Weights of a small transformer language model.
Size: 14 layers, width 320, 8 heads of 64, MLP 1280 tanh GELU, vocabulary 4096, 22.2M parameters.
Architecture: LayerNorm before each block, learned positions, biases, tied embeddings.
Training: a variant of Muon for these matrices, 6545 steps.
MLP neurons of a small language model. Each row is named by its layer, matrix (up: input weights; down: output weights) and neuron, and shows model dimensions 208-303. Each number is 50 + 10 x the weight over its row's rms, rounded and kept within 0 to 99.
After each neuron's rows, "fires on" lists the tokens most often at its 100 highest values on Wikipedia text that the model never trained on. A number after a token or word is its count.

L11.up786:38 52 42 64 53 51 51 74 64 37 26 62 43 46 43 44 55 63 49 53 45 51 53 46 26 40 54 53 48 51 44 54 26 60 42 44 51 24 46 49 55 61 52 77 67 43 62 63 35 32 67 50 55 38 34 49 40 64 34 54 53 66 56 41 55 50 60 41 61 60 56 64 48 51 46 54 43 48 47 56 43 48 48 49 70 62 43 41 35 56 33 58 62 46 55 55
L11.down786:47 59 40 54 55 39 51 60 48 46 60 41 47 46 51 56 53 63 55 31 59 46 40 55 45 30 47 67 45 49 51 53 42 60 54 48 56 53 56 47 43 54 52 63 49 42 53 50 29 29 53 33 52 47 28 36 53 57 43 47 54 51 65 57 52 53 48 54 43 58 42 50 41 61 54 47 29 60 46 39 30 36 42 48 60 39 53 44 39 51 34 59 52 46 59 44
fires on: " C" 41, " c" 32, ", C" 5, "- C" 4, ", c" 4, " and c" 4

L9.up220:45 65 69 70 60 54 50 54 47 67 50 57 42 47 44 45 57 70 57 69 49 35 49 52 46 49 54 25 58 43 44 57 46 50 47 59 46 45 54 28 64 50 55 42 51 38 50 61 70 56 63 44 57 54 61 58 55 29 34 54 41 70 51 42 48 40 23 56 43 53 53 36 41 45 50 40 47 50 52 50 36 50 56 34 41 49 53 42 54 45 37 38 71 53 41 57
L9.down220:54 47 64 63 35 44 58 69 46 47 28 41 71 43 41 44 52 47 59 56 39 59 61 41 60 48 47 35 44 68 50 56 21 64 62 44 61 45 48 63 45 42 60 48 38 54 38 56 35 49 62 43 54 65 55 40 57 29 45 59 48 62 47 49 61 28 46 58 46 50 36 57 54 40 57 46 43 59 61 52 45 46 59 45 56 51 59 66 57 53 41 45 53 53 62 41
fires on: " T" 27, " K" 17, "ook" 8, " | T" 6, " | K" 5

L11.up1137:56 38 46 60 42 47 39 56 50 53 35 42 59 39 64 34 33 33 39 52 48 64 54 41 41 43 60 56 36 59 41 76 43 56 43 46 41 28 45 55 67 58 67 58 43 70 69 48 51 36 49 42 59 58 58 56 52 57 22 59 73 68 41 62 45 34 41 29 44 62 47 46 29 59 67 58 29 50 40 53 35 56 47 51 59 66 63 49 55 58 52 47 47 36 48 49
L11.down1137:48 39 41 43 61 61 46 46 52 59 45 60 42 68 48 38 46 43 54 46 43 59 41 55 56 46 28 54 60 56 55 58 58 36 43 43 52 50 43 50 56 54 66 61 40 40 49 55 22 36 42 51 60 56 53 39 44 60 57 31 39 49 56 40 58 35 28 46 46 54 40 61 40 42 47 59 30 44 31 58 50 49 57 45 59 60 60 49 52 38 61 46 32 44 52 43
fires on: " C" 51, " in a" 14, " a" 7, ", C" 6, " to a" 4

L8.up572:40 47 39 51 54 65 61 31 44 48 43 39 43 63 55 45 52 62 37 54 38 51 41 55 45 34 41 51 55 49 56 79 53 39 50 45 49 64 40 50 53 70 45 48 49 65 50 34 65 46 49 55 34 50 41 66 59 44 55 58 70 52 31 34 48 59 45 48 68 38 36 54 50 39 42 55 60 41 45 59 59 47 40 66 51 43 53 60 38 50 67 29 60 46 45 54
L8.down572:42 44 66 60 56 46 33 64 42 57 42 60 41 33 43 41 72 53 64 45 49 51 36 51 48 60 63 42 57 51 62 44 39 40 68 51 49 50 50 37 54 58 41 47 44 58 71 46 42 36 60 49 47 54 48 51 39 58 45 52 50 29 47 49 38 64 52 61 36 29 45 50 55 61 33 68 37 63 65 46 60 49 55 54 50 36 55 54 38 32 44 52 45 60 72 47
fires on: "-" 42, " J" 14, " d" 7, " and" 5

L8.up238:40 62 62 49 44 32 46 46 60 56 58 62 35 51 64 39 55 48 59 41 39 72 55 41 49 51 61 45 50 40 34 55 47 53 46 53 41 54 45 42 54 55 44 40 45 37 44 62 44 49 48 61 54 61 45 55 49 52 56 50 62 53 63 57 54 52 42 23 47 45 43 67 27 58 59 62 58 82 34 44 38 56 58 64 46 50 53 47 58 51 31 54 55 47 41 45
L8.down238:45 36 60 30 56 39 51 53 51 59 63 61 44 67 32 46 42 50 59 62 52 52 51 58 35 48 46 58 65 42 43 49 35 52 60 49 47 24 65 67 59 55 50 75 57 55 56 48 38 44 44 64 56 66 62 54 54 55 46 48 48 44 50 41 41 50 54 49 44 30 43 43 65 44 59 55 31 38 52 34 41 48 47 49 43 48 47 46 46 65 60 48 49 38 38 65
fires on: "ing" 23, "ed" 9, "s" 9, "al" 9

L9.up966:28 56 23 28 44 48 53 62 55 46 65 52 38 40 26 47 37 61 64 64 47 50 54 58 47 45 48 71 53 54 43 59 49 62 46 49 38 46 59 45 43 44 50 43 46 49 43 74 52 52 58 34 39 44 37 28 37 46 46 66 59 50 66 62 53 40 42 46 51 35 43 51 47 38 47 29 44 44 57 49 63 58 47 45 42 65 55 56 45 55 55 57 50 47 50 38
L9.down966:49 42 75 63 55 50 55 52 36 54 52 52 51 46 58 56 59 69 55 45 58 59 69 52 57 53 56 31 38 49 54 66 38 28 45 54 52 42 47 41 59 45 68 48 48 60 72 46 52 51 32 67 42 42 42 49 51 58 57 47 60 49 55 66 47 34 58 59 54 51 48 51 54 56 46 58 43 60 41 31 28 66 64 62 51 59 38 65 38 40 67 58 42 52 43 34
fires on: "'s" 20, " for" 16, " of" 11, "-" 8, "'" 4

L3.up525:50 58 68 36 53 39 55 49 63 63 58 64 45 51 52 59 62 61 51 55 49 51 48 61 29 51 57 49 46 51 47 48 41 33 33 54 61 53 55 62 66 40 50 48 43 25 48 54 57 33 50 80 46 48 65 46 47 59 26 67 36 47 41 49 46 46 43 57 46 28 52 61 59 47 51 47 36 35 57 51 61 50 43 59 50 58 57 55 60 47 51 48 56 49 49 47
L3.down525:50 41 55 58 50 56 47 62 46 45 45 62 25 27 40 56 42 56 56 59 51 47 78 59 44 33 57 56 51 50 62 37 35 45 57 60 49 52 45 62 66 52 51 44 35 61 40 59 43 54 68 51 54 42 40 46 59 52 50 52 52 59 48 44 52 40 36 45 67 54 44 52 52 59 52 38 44 58 60 55 64 49 45 57 60 58 33 32 58 53 69 66 45 56 43 75
fires on: "." 27, "as" 19, "is" 5

L11.up1072:47 56 49 59 65 34 52 55 53 51 61 58 40 55 55 45 31 59 54 89 60 63 44 48 42 54 75 49 33 59 45 48 56 42 34 58 61 68 63 46 51 55 46 63 59 59 65 28 58 54 37 39 63 56 32 42 40 47 40 36 60 50 50 35 41 50 46 59 40 46 52 37 51 56 53 55 45 49 65 52 43 65 52 52 29 63 43 49 68 56 32 55 45 61 45 34
L11.down1072:53 60 61 63 38 60 55 39 53 53 50 61 56 54 51 49 31 46 60 83 59 55 56 51 56 50 70 53 43 46 51 41 21 27 22 60 41 47 65 45 47 50 37 51 48 69 47 38 43 43 60 50 39 52 34 59 52 49 52 39 54 54 62 52 46 40 48 40 40 43 41 55 43 64 43 67 35 45 53 65 34 48 67 64 54 65 36 47 59 60 46 60 53 66 51 34
fires on: " " 35, " on " 15, " to " 14, " of " 9, ", " 8, " and " 5

L8.up519:62 48 58 45 54 33 54 61 59 55 41 34 44 57 53 38 35 52 50 58 67 50 50 54 29 50 30 50 37 49 40 48 48 46 47 49 43 36 67 39 53 30 54 61 58 34 46 62 49 45 61 53 43 69 43 71 74 45 50 36 42 43 52 55 60 39 35 47 52 59 54 53 30 45 55 67 46 45 45 59 61 59 35 55 50 29 58 49 37 44 51 58 60 38 47 37
L8.down519:29 48 74 81 54 65 47 46 47 58 56 53 41 37 64 54 54 60 61 48 56 59 49 41 55 49 48 49 47 34 45 43 29 38 59 49 58 67 42 50 55 34 47 47 39 62 50 52 43 44 48 54 54 44 50 40 55 61 38 38 47 55 33 45 47 43 52 45 50 56 48 57 54 54 66 42 56 51 56 54 76 39 49 67 65 53 45 56 50 42 55 59 65 55 53 50
fires on: " h" 26, "as" 15, "us" 7, "is" 6

L3.up735:49 44 55 32 49 45 67 49 59 59 65 65 44 52 60 45 32 48 50 56 60 44 40 72 46 35 45 43 67 40 39 54 56 45 73 61 50 41 51 53 31 38 61 63 47 53 54 50 64 43 58 55 49 37 50 43 39 48 45 56 48 50 47 37 31 61 51 46 55 49 50 60 45 45 52 46 57 65 63 30 45 64 46 32 58 52 47 54 53 44 27 53 33 47 57 71
L3.down735:41 52 55 39 59 32 55 60 67 47 38 59 55 45 35 75 42 51 56 53 65 58 70 34 61 56 60 50 47 58 44 37 29 56 55 57 36 43 37 43 72 49 31 50 57 30 47 51 39 41 60 57 48 40 52 40 67 49 51 55 36 47 50 46 63 48 37 44 49 44 36 58 59 34 49 38 55 42 33 50 33 66 41 60 59 50 56 61 61 58 60 58 54 28 46 53
fires on: "w" 18, "-" 15, "–" 11, "ano" 5, " Football" 4

L4.up1111:32 63 54 50 57 69 35 46 41 77 54 55 48 62 54 40 53 53 31 63 41 56 57 65 41 56 45 49 65 38 44 69 57 52 55 41 41 48 69 43 63 30 43 49 29 62 59 53 66 55 36 24 34 39 44 60 46 44 46 48 62 55 44 60 41 44 61 59 35 55 60 61 46 57 49 52 33 41 34 45 68 63 32 60 47 54 56 47 44 49 59 35 48 47 59 51
L4.down1111:48 60 30 54 39 52 62 41 51 56 58 41 57 60 60 62 48 61 59 34 42 50 37 55 44 54 56 35 65 44 54 46 49 66 60 49 42 24 42 61 56 52 56 24 40 39 48 56 56 50 46 54 54 56 59 40 60 59 32 60 59 47 73 37 60 43 51 40 45 43 43 43 52 62 46 58 70 50 40 42 66 55 44 46 54 70 57 57 47 42 70 50 51 44 59 50
fires on: "\n" 58, " |" 14, "–" 5

L9.up547:66 66 54 51 52 46 71 49 39 52 36 29 63 66 44 47 45 38 35 57 51 45 48 50 39 44 54 50 51 35 69 54 63 54 41 47 62 55 60 36 59 57 43 51 39 68 55 19 47 36 33 50 59 40 44 53 55 62 73 46 44 38 38 62 37 61 59 43 55 46 39 44 43 46 62 45 59 54 49 53 46 37 44 51 52 52 47 50 55 66 35 71 54 43 54 68
L9.down547:59 57 50 65 27 51 67 44 41 43 66 43 48 58 56 48 52 45 53 31 62 55 53 49 57 41 49 42 54 51 58 58 55 50 39 49 42 65 50 40 42 41 53 52 39 33 55 50 49 52 47 59 50 33 54 57 42 58 56 57 29 47 50 58 41 68 46 49 49 42 49 61 62 66 58 58 33 61 46 54 62 45 54 53 30 42 56 49 61 43 51 70 49 72 49 66
fires on: " M" 68, ", M" 19, " | M" 4

L11.up1096:40 54 27 50 51 49 71 47 50 37 37 56 39 50 60 40 74 50 44 51 39 48 59 60 45 42 49 63 55 50 40 50 56 41 34 61 60 62 27 60 54 37 64 53 49 37 71 43 58 66 44 57 46 50 40 41 33 68 48 47 55 51 36 57 47 54 56 48 50 46 62 58 52 59 64 62 44 45 60 58 49 44 57 62 34 73 62 51 51 50 61 34 42 55 48 42
L11.down1096:41 63 47 61 44 46 59 46 49 37 53 56 49 46 46 60 54 48 53 44 50 62 39 56 78 51 41 54 44 55 71 39 45 47 29 51 49 42 31 41 54 48 63 44 57 40 40 48 45 46 78 45 60 58 58 52 55 38 42 57 52 53 46 48 61 58 44 74 42 67 53 52 59 58 36 47 49 47 49 26 50 51 53 50 53 36 43 36 37 47 31 49 45 40 53 45
fires on: " m" 25, " The" 15, " M" 12, " the" 8, " | The" 4, " O" 4

L8.up175:41 38 51 36 29 54 51 49 39 48 45 63 38 65 41 55 42 43 61 49 64 55 44 62 43 43 48 52 66 42 65 30 41 41 58 54 45 37 41 46 60 55 65 65 61 58 45 72 48 48 52 44 47 48 53 54 37 36 52 47 49 55 46 61 28 74 53 47 47 50 39 46 48 36 57 58 37 50 45 38 50 57 47 63 66 35 54 39 55 60 53 44 43 46 35 64
L8.down175:45 64 44 45 57 48 69 63 56 46 46 49 54 53 32 38 44 64 34 55 38 50 59 54 49 74 54 45 40 47 46 44 48 38 56 47 44 31 28 49 51 43 48 46 54 49 35 41 57 50 56 61 39 56 48 52 42 60 57 40 66 50 61 58 54 58 50 52 52 41 38 59 49 34 59 38 51 58 59 37 77 43 39 53 50 49 46 67 38 56 51 50 50 46 56 55
fires on: ":" 39, "–" 36, "-" 7, " fl" 4

L7.up1056:72 47 43 53 63 45 45 52 63 48 43 51 44 53 47 50 47 45 42 54 51 44 55 54 59 36 26 58 58 50 46 58 46 40 40 59 40 61 50 47 42 54 52 60 57 53 55 43 38 54 58 38 62 79 54 53 42 31 59 54 45 57 69 61 46 60 58 33 51 43 48 55 48 43 54 68 57 56 46 36 43 61 30 63 51 56 59 41 48 55 37 51 48 65 44 39
L7.down1056:41 46 41 58 33 62 41 58 62 52 44 59 41 28 66 27 60 67 44 27 53 54 52 51 69 37 59 40 52 53 49 52 46 45 61 35 45 30 38 33 47 39 61 46 47 37 51 48 56 54 57 57 46 43 68 36 34 44 55 57 51 47 32 42 40 36 43 46 47 74 50 47 46 60 38 55 37 46 44 49 47 43 56 54 50 46 54 60 51 58 22 65 46 57 45 36
fires on: "p" 27, "j" 9, "uf" 5, "iv" 5, "un" 4

L4.up637:32 32 30 49 43 38 39 45 62 51 50 60 43 61 53 36 39 54 38 52 52 55 65 36 46 60 54 72 54 53 39 43 66 25 49 59 39 48 50 35 48 50 54 72 43 45 58 60 62 57 58 68 58 62 50 39 54 57 41 51 55 59 72 53 43 54 32 51 63 68 55 75 41 51 50 54 37 64 45 53 34 42 46 43 63 38 61 56 29 68 48 42 48 47 35 55
L4.down637:44 54 68 39 60 66 48 46 52 61 55 42 45 60 51 73 61 43 61 53 47 49 50 59 68 50 36 58 42 46 48 54 53 47 52 52 60 47 53 48 48 31 52 45 56 56 51 39 55 53 51 42 39 31 50 48 43 35 50 40 45 46 39 46 47 36 59 27 57 51 54 62 53 42 38 73 53 61 56 49 73 34 66 45 48 62 43 57 61 38 33 47 50 59 56 56
fires on: "is" 28, "us" 11, "q" 11, "as" 7, " h" 5

L3.up892:63 50 43 33 45 68 51 62 59 53 50 34 56 54 59 32 54 57 48 53 61 73 68 50 47 61 33 46 44 53 49 55 65 51 62 34 54 51 29 38 60 37 54 45 45 59 58 54 41 57 55 50 52 45 36 36 57 57 66 50 47 48 47 45 43 48 55 38 48 76 58 43 53 55 35 45 44 32 62 32 39 75 41 54 53 41 38 34 68 45 58 43 48 53 51 52
L3.down892:47 70 38 57 49 59 45 53 32 54 57 42 55 43 76 52 56 68 54 41 43 45 50 56 47 42 64 53 54 56 46 48 29 45 63 52 57 34 41 40 69 32 46 43 49 27 59 37 47 48 61 38 49 55 61 42 61 52 35 63 50 50 37 45 55 65 39 64 44 54 31 54 42 43 72 62 47 44 41 58 41 52 67 48 33 50 56 46 47 54 71 48 51 26 59 47
fires on: " |" 23, "==" 8, "\n" 8, " % |" 8, "s==" 7, "s |" 6

L11.up913:64 61 65 61 53 54 55 49 51 35 48 28 47 42 43 40 42 67 52 35 46 48 62 28 53 56 62 71 55 40 57 48 50 62 50 34 41 68 53 44 60 56 49 46 38 36 50 46 58 43 67 50 49 38 39 51 65 54 49 37 63 50 40 31 50 51 34 57 57 44 68 51 58 50 54 56 57 56 54 61 42 42 52 56 58 39 35 70 53 37 42 41 65 51 55 59
L11.down913:29 18 50 60 48 46 62 63 59 67 47 49 60 44 42 56 59 39 47 50 52 61 53 57 52 48 71 57 41 46 61 49 57 46 67 73 47 36 54 61 37 48 39 43 58 43 55 60 46 56 52 50 62 62 43 52 53 53 52 50 47 61 42 49 65 66 52 48 29 48 57 65 52 50 47 53 37 46 56 62 54 47 57 40 45 43 57 43 47 52 54 44 40 44 58 59
fires on: "on" 16, "ol" 10, "ell" 9, "fl" 7, "el" 7, "s" 7

L3.up359:39 43 62 50 43 56 61 61 64 38 52 56 43 51 58 41 49 45 43 46 60 53 42 61 38 47 32 57 50 62 43 53 44 46 64 54 39 54 62 49 47 53 34 41 58 53 49 58 41 39 28 69 55 44 48 58 44 35 61 50 42 34 66 48 48 33 45 53 33 68 59 43 42 45 51 49 54 48 64 59 45 50 38 43 61 51 52 32 54 55 70 57 42 58 62 61
L3.down359:38 44 32 48 52 52 42 47 50 62 47 33 57 58 55 39 61 51 36 48 50 39 48 38 42 57 50 72 66 54 57 75 46 58 64 41 56 42 46 66 55 40 44 50 49 41 40 48 48 61 47 57 56 60 62 43 55 48 40 55 34 38 54 58 49 40 26 49 37 51 45 42 40 46 34 64 50 39 65 59 57 54 36 51 57 45 50 43 56 55 68 56 44 56 63 44
fires on: "," 73, "a," 10, ", T" 4, ", W" 4

L4.up178:62 52 50 51 59 54 45 57 59 48 55 54 59 53 55 48 51 34 43 54 56 52 42 55 36 45 60 49 64 52 41 46 45 54 61 55 35 47 42 50 45 49 60 45 44 56 58 52 52 45 37 62 43 33 55 52 49 18 59 43 43 42 73 62 53 54 41 52 37 44 47 58 51 70 46 45 51 53 65 51 33 44 41 26 61 57 45 46 60 42 74 44 49 43 55 62
L4.down178:64 47 57 43 50 52 37 55 31 47 46 35 47 66 50 39 53 56 44 41 36 50 48 59 45 53 49 67 68 43 45 63 35 36 66 59 55 56 35 57 57 40 45 48 28 52 66 53 48 54 49 61 46 51 45 39 48 54 50 55 39 53 47 70 55 53 35 58 47 48 39 58 42 43 47 58 70 38 41 61 40 56 50 41 54 52 47 66 43 37 76 49 43 54 60 38
fires on: "," 50, "s," 16, "a," 9, ")," 5

L9.up1073:45 55 64 51 62 58 56 53 63 40 43 33 33 39 58 59 47 47 65 51 53 52 62 48 60 51 63 53 56 38 43 50 53 46 47 41 66 53 39 51 69 52 38 49 47 36 53 54 49 32 31 42 37 56 55 43 47 76 35 50 39 64 49 57 42 55 44 54 67 55 57 51 51 50 52 42 60 55 58 59 43 44 43 52 53 38 50 55 42 36 42 54 45 25 38 55
L9.down1073:51 54 59 34 43 41 58 68 46 62 68 45 58 56 53 46 41 42 45 40 56 41 50 46 66 43 68 64 49 41 60 55 42 49 52 63 55 45 60 61 57 65 50 17 44 56 51 62 39 48 60 71 30 53 44 48 78 53 60 55 47 58 34 57 46 44 40 57 39 47 47 65 50 42 46 44 46 45 46 44 34 54 47 46 59 53 54 62 38 45 57 61 47 51 40 53
fires on: "ol" 19, " |" 11, "el" 8, "im" 7, " b" 6

L3.up1254:44 55 62 42 43 51 52 46 43 59 49 56 52 62 39 32 45 57 51 55 42 59 68 45 34 51 60 60 44 46 68 68 53 61 48 58 39 45 44 51 46 63 57 65 45 58 50 45 58 54 53 37 40 37 53 46 57 41 65 43 44 36 41 69 62 35 61 54 57 55 66 62 40 60 37 39 75 55 53 46 64 43 61 31 60 34 49 49 49 61 51 44 51 39 58 54
L3.down1254:41 40 51 43 48 35 60 48 43 59 32 61 44 63 57 45 68 68 45 57 41 51 64 60 54 68 48 40 56 37 57 38 49 37 55 58 44 41 53 57 47 49 70 62 64 60 53 57 35 41 45 43 67 51 49 54 53 59 56 55 41 33 47 50 53 69 39 41 58 53 49 27 33 38 41 43 54 56 46 64 63 44 45 52 51 49 60 51 54 27 48 63 51 55 51 44
fires on: "our" 18, "ame" 10, " no" 9, "ight" 8, "ive" 8, "or" 5

L11.up377:47 69 44 37 56 47 55 63 49 75 34 46 44 52 66 67 15 39 53 45 55 60 58 52 49 55 42 59 37 62 38 51 51 57 44 53 59 44 59 61 51 49 69 53 29 41 45 59 57 51 47 55 57 58 50 65 41 48 22 56 61 47 54 45 46 40 42 45 55 43 54 55 48 66 48 38 61 57 46 42 54 60 41 41 57 54 53 72 32 40 62 50 61 50 49 50
L11.down377:46 56 58 32 42 58 54 66 35 52 55 59 45 65 63 57 33 53 46 26 68 47 46 38 36 50 52 75 47 54 55 59 55 45 55 51 48 72 65 66 44 50 45 62 38 46 55 61 44 59 51 59 38 63 45 59 34 63 47 42 44 38 59 51 55 54 46 40 60 51 54 43 33 60 54 56 45 60 43 50 45 61 52 46 53 55 49 55 47 46 47 42 44 41 51 35
fires on: " with a" 16, " to a" 13, " had a" 12, " has a" 12, " and a" 8, " a" 8

L4.up689:39 38 36 50 42 48 67 42 53 64 45 31 65 53 48 52 55 54 34 57 68 51 66 34 48 63 47 42 54 61 62 54 40 41 63 61 49 44 49 40 49 44 61 47 63 42 49 47 64 76 53 42 58 59 50 48 52 52 39 42 40 41 60 57 33 42 55 56 43 61 33 58 25 36 40 55 55 41 31 63 53 58 52 34 62 58 34 36 62 58 56 52 49 31 55 57
L4.down689:50 48 60 56 30 59 51 59 40 43 43 51 39 66 55 50 61 47 34 39 40 62 43 58 51 47 51 30 69 39 29 45 55 46 61 55 38 45 48 64 54 57 58 69 44 39 52 42 44 53 59 43 55 42 60 62 60 57 58 51 58 44 37 53 65 46 68 43 43 41 44 70 39 47 70 40 58 57 47 43 48 62 60 46 43 62 58 52 44 58 50 43 38 46 43 47
fires on: "ov" 12, "ed" 12, "ut" 11, "u" 6, "ile" 6, "ec" 5

L4.up922:50 59 68 49 38 35 59 64 55 51 52 39 63 61 54 32 38 60 51 45 65 39 50 49 37 43 53 48 58 39 49 32 50 53 53 52 46 55 40 31 52 39 49 77 50 55 66 45 61 44 53 54 56 48 46 57 54 43 42 52 61 46 59 56 60 69 50 43 56 56 73 43 40 51 57 49 59 48 44 64 51 58 61 39 52 41 46 36 48 55 45 64 44 32 66 64
L4.down922:57 47 57 50 50 53 50 47 35 45 45 56 57 54 40 60 54 59 55 50 55 46 50 35 56 40 47 40 67 38 60 46 67 59 43 68 49 60 51 53 47 43 35 66 48 47 43 54 53 56 67 58 53 52 45 39 58 49 27 34 39 50 38 42 39 49 51 57 37 53 48 31 42 42 25 36 44 59 53 66 55 45 51 52 69 58 54 52 39 35 49 39 32 51 49 58
fires on: "r" 20, "et" 10, "or" 9, "ive" 7, "ock" 7, "ett" 5

L3.up237:53 67 74 55 46 47 52 40 51 56 37 24 59 31 44 59 46 45 46 45 67 76 52 58 52 42 61 62 43 32 33 54 63 51 49 67 37 69 50 46 68 59 43 39 41 34 55 43 48 48 46 52 47 69 53 47 50 21 46 55 51 49 58 46 30 53 48 38 48 50 52 44 47 50 45 30 39 58 55 49 42 48 52 44 51 37 64 39 48 43 36 30 62 56 55 43
L3.down237:58 51 50 60 53 37 59 46 61 60 48 20 48 36 48 52 45 48 51 47 67 62 46 36 51 51 36 67 49 37 52 46 56 32 50 53 44 37 51 59 50 27 28 42 43 43 43 47 47 49 62 54 50 55 41 40 51 59 60 42 51 51 44 48 52 50 53 44 41 43 53 76 57 50 66 51 59 43 35 53 42 36 52 41 53 58 41 43 43 46 64 42 47 39 59 58
fires on: "ol" 19, "amil" 10, "el" 10, "im" 9, "avel" 8, "il" 5

L9.up836:59 58 37 47 43 43 45 66 54 43 40 52 53 41 65 50 72 41 34 37 55 56 49 52 39 39 53 65 52 53 73 49 51 52 38 33 49 63 46 53 48 61 54 67 48 43 48 43 44 41 51 45 55 41 42 42 46 64 50 39 39 57 58 54 57 47 52 60 31 28 64 37 52 53 57 46 45 62 47 44 61 53 51 46 49 29 44 57 40 63 52 60 59 38 59 45
L9.down836:32 49 31 73 41 45 60 51 63 53 54 46 34 57 59 53 61 46 47 32 47 53 47 49 46 43 57 62 56 40 48 56 45 47 50 45 50 43 56 57 46 40 47 70 43 41 55 59 28 39 52 53 44 31 36 68 51 51 20 61 45 52 53 53 46 56 55 57 42 41 54 35 57 62 54 61 54 64 56 53 51 62 42 61 60 39 51 43 63 38 37 56 56 51 34 54
fires on: " M" 38, " c" 16, ", M" 14, " C" 4, " of M" 4

L9.up476:69 45 65 72 33 43 48 60 55 39 54 43 76 47 62 57 66 53 41 53 59 41 52 42 53 32 53 46 46 64 52 47 48 53 41 59 45 47 46 38 68 64 56 53 32 49 37 56 51 46 67 44 65 51 37 44 56 57 32 53 64 51 40 53 50 56 60 52 54 46 46 40 26 42 38 49 34 66 48 42 36 47 46 37 54 57 51 60 77 64 54 50 54 68 39 64
L9.down476:54 40 50 57 37 59 56 78 47 41 50 67 63 36 50 58 59 46 41 49 26 32 65 65 44 52 50 32 44 43 57 64 54 51 52 49 50 51 52 71 51 54 59 37 58 45 42 58 51 36 74 30 34 54 48 64 57 47 37 62 45 62 63 30 49 50 53 51 46 59 51 45 58 40 50 60 46 47 33 41 39 41 51 47 68 61 43 56 48 66 52 57 41 59 40 43
fires on: " K" 44, ", K" 13, "K" 11, " | K" 7, "k" 5, "- K" 4

L4.up1187:55 58 55 53 54 44 71 66 40 42 42 45 64 58 48 35 25 40 58 41 63 50 43 48 68 60 60 45 42 48 63 41 54 42 58 53 46 38 63 36 62 38 64 49 50 60 47 48 51 57 33 54 40 38 43 36 47 67 51 38 62 61 52 45 52 43 59 26 53 41 40 34 47 53 64 27 55 57 38 48 54 53 37 58 69 58 47 43 56 45 45 41 53 42 45 52
L4.down1187:51 48 56 40 56 57 59 62 68 54 46 47 66 65 40 59 64 58 42 49 40 47 46 34 46 35 63 37 49 48 45 54 35 43 43 45 62 45 69 45 58 51 40 29 60 39 58 61 62 61 52 61 61 58 47 66 51 46 35 49 59 48 69 54 39 52 42 65 73 42 68 59 54 51 46 50 36 47 35 51 48 37 56 51 21 52 51 60 46 53 43 60 47 56 60 52
fires on: "olution" 19, "erg" 9, "le" 8, "ound" 7, "ition" 7, "ble" 6

L11.up646:51 46 32 50 69 43 64 35 58 49 66 62 26 51 60 43 56 42 47 70 56 56 55 41 62 48 53 46 41 39 48 67 40 38 34 71 49 49 31 41 39 56 65 64 65 55 60 40 43 59 49 62 53 42 43 51 59 57 50 52 53 49 58 41 50 62 57 39 44 60 58 48 48 45 69 45 40 61 48 42 42 61 47 59 49 46 50 53 39 45 51 42 57 59 62 62
L11.down646:41 51 54 46 54 62 55 58 54 45 40 63 50 49 45 52 74 46 44 49 39 56 55 43 60 71 50 57 37 47 51 53 46 40 65 45 41 62 47 22 57 61 61 43 64 47 55 42 39 48 46 48 46 65 63 57 50 48 62 48 47 61 42 57 45 76 43 58 51 44 50 72 54 58 46 55 51 78 33 56 48 40 63 49 60 52 40 33 46 57 51 53 30 45 47 54
fires on: " and" 68, " m" 9

L7.up411:60 57 59 56 48 50 52 57 43 48 37 52 47 43 53 51 35 61 47 48 26 59 60 56 38 38 39 40 56 53 34 39 37 41 46 52 46 42 50 60 52 46 60 41 50 37 43 52 50 56 58 49 44 68 57 69 38 31 55 47 53 30 52 46 66 61 42 57 44 51 48 54 40 55 61 39 45 50 39 53 69 68 52 61 44 37 46 60 44 60 43 49 47 47 68 41
L7.down411:43 41 44 42 50 39 41 37 50 42 61 58 66 62 66 42 39 37 61 41 60 49 57 36 40 41 44 29 52 46 49 31 42 56 53 49 40 40 57 70 57 58 48 46 44 44 46 50 53 45 57 73 54 55 43 55 58 45 28 56 63 59 41 67 55 70 62 43 43 30 42 51 41 54 63 75 42 53 64 49 29 42 53 49 55 59 68 53 48 37 55 53 42 47 37 48
fires on: "ing" 25, "es" 23, "ed" 12, "u" 8, "en" 4, "ia" 4

L7.up744:45 43 72 55 48 44 47 63 59 49 57 41 56 48 47 37 23 60 55 67 53 62 46 48 46 43 45 38 46 62 44 42 52 43 47 56 39 58 64 41 61 40 47 55 64 45 57 59 68 32 48 35 74 47 46 48 52 43 47 46 72 54 49 47 44 44 43 56 31 29 34 50 74 67 47 51 36 52 64 63 59 65 45 52 54 69 49 49 68 50 44 58 57 55 52 32
L7.down744:40 53 65 59 52 45 54 48 41 51 54 45 63 56 49 62 39 53 49 64 64 51 53 47 64 34 65 40 42 52 46 44 39 38 36 67 48 33 50 54 57 55 39 54 50 72 37 41 47 38 67 40 53 65 39 46 54 45 45 52 41 61 52 43 53 58 38 48 42 38 40 63 67 63 47 69 40 44 61 63 60 59 60 65 56 46 55 44 53 59 41 55 45 63 55 36
fires on: " " 58, " the " 19, " of " 5, " of the " 4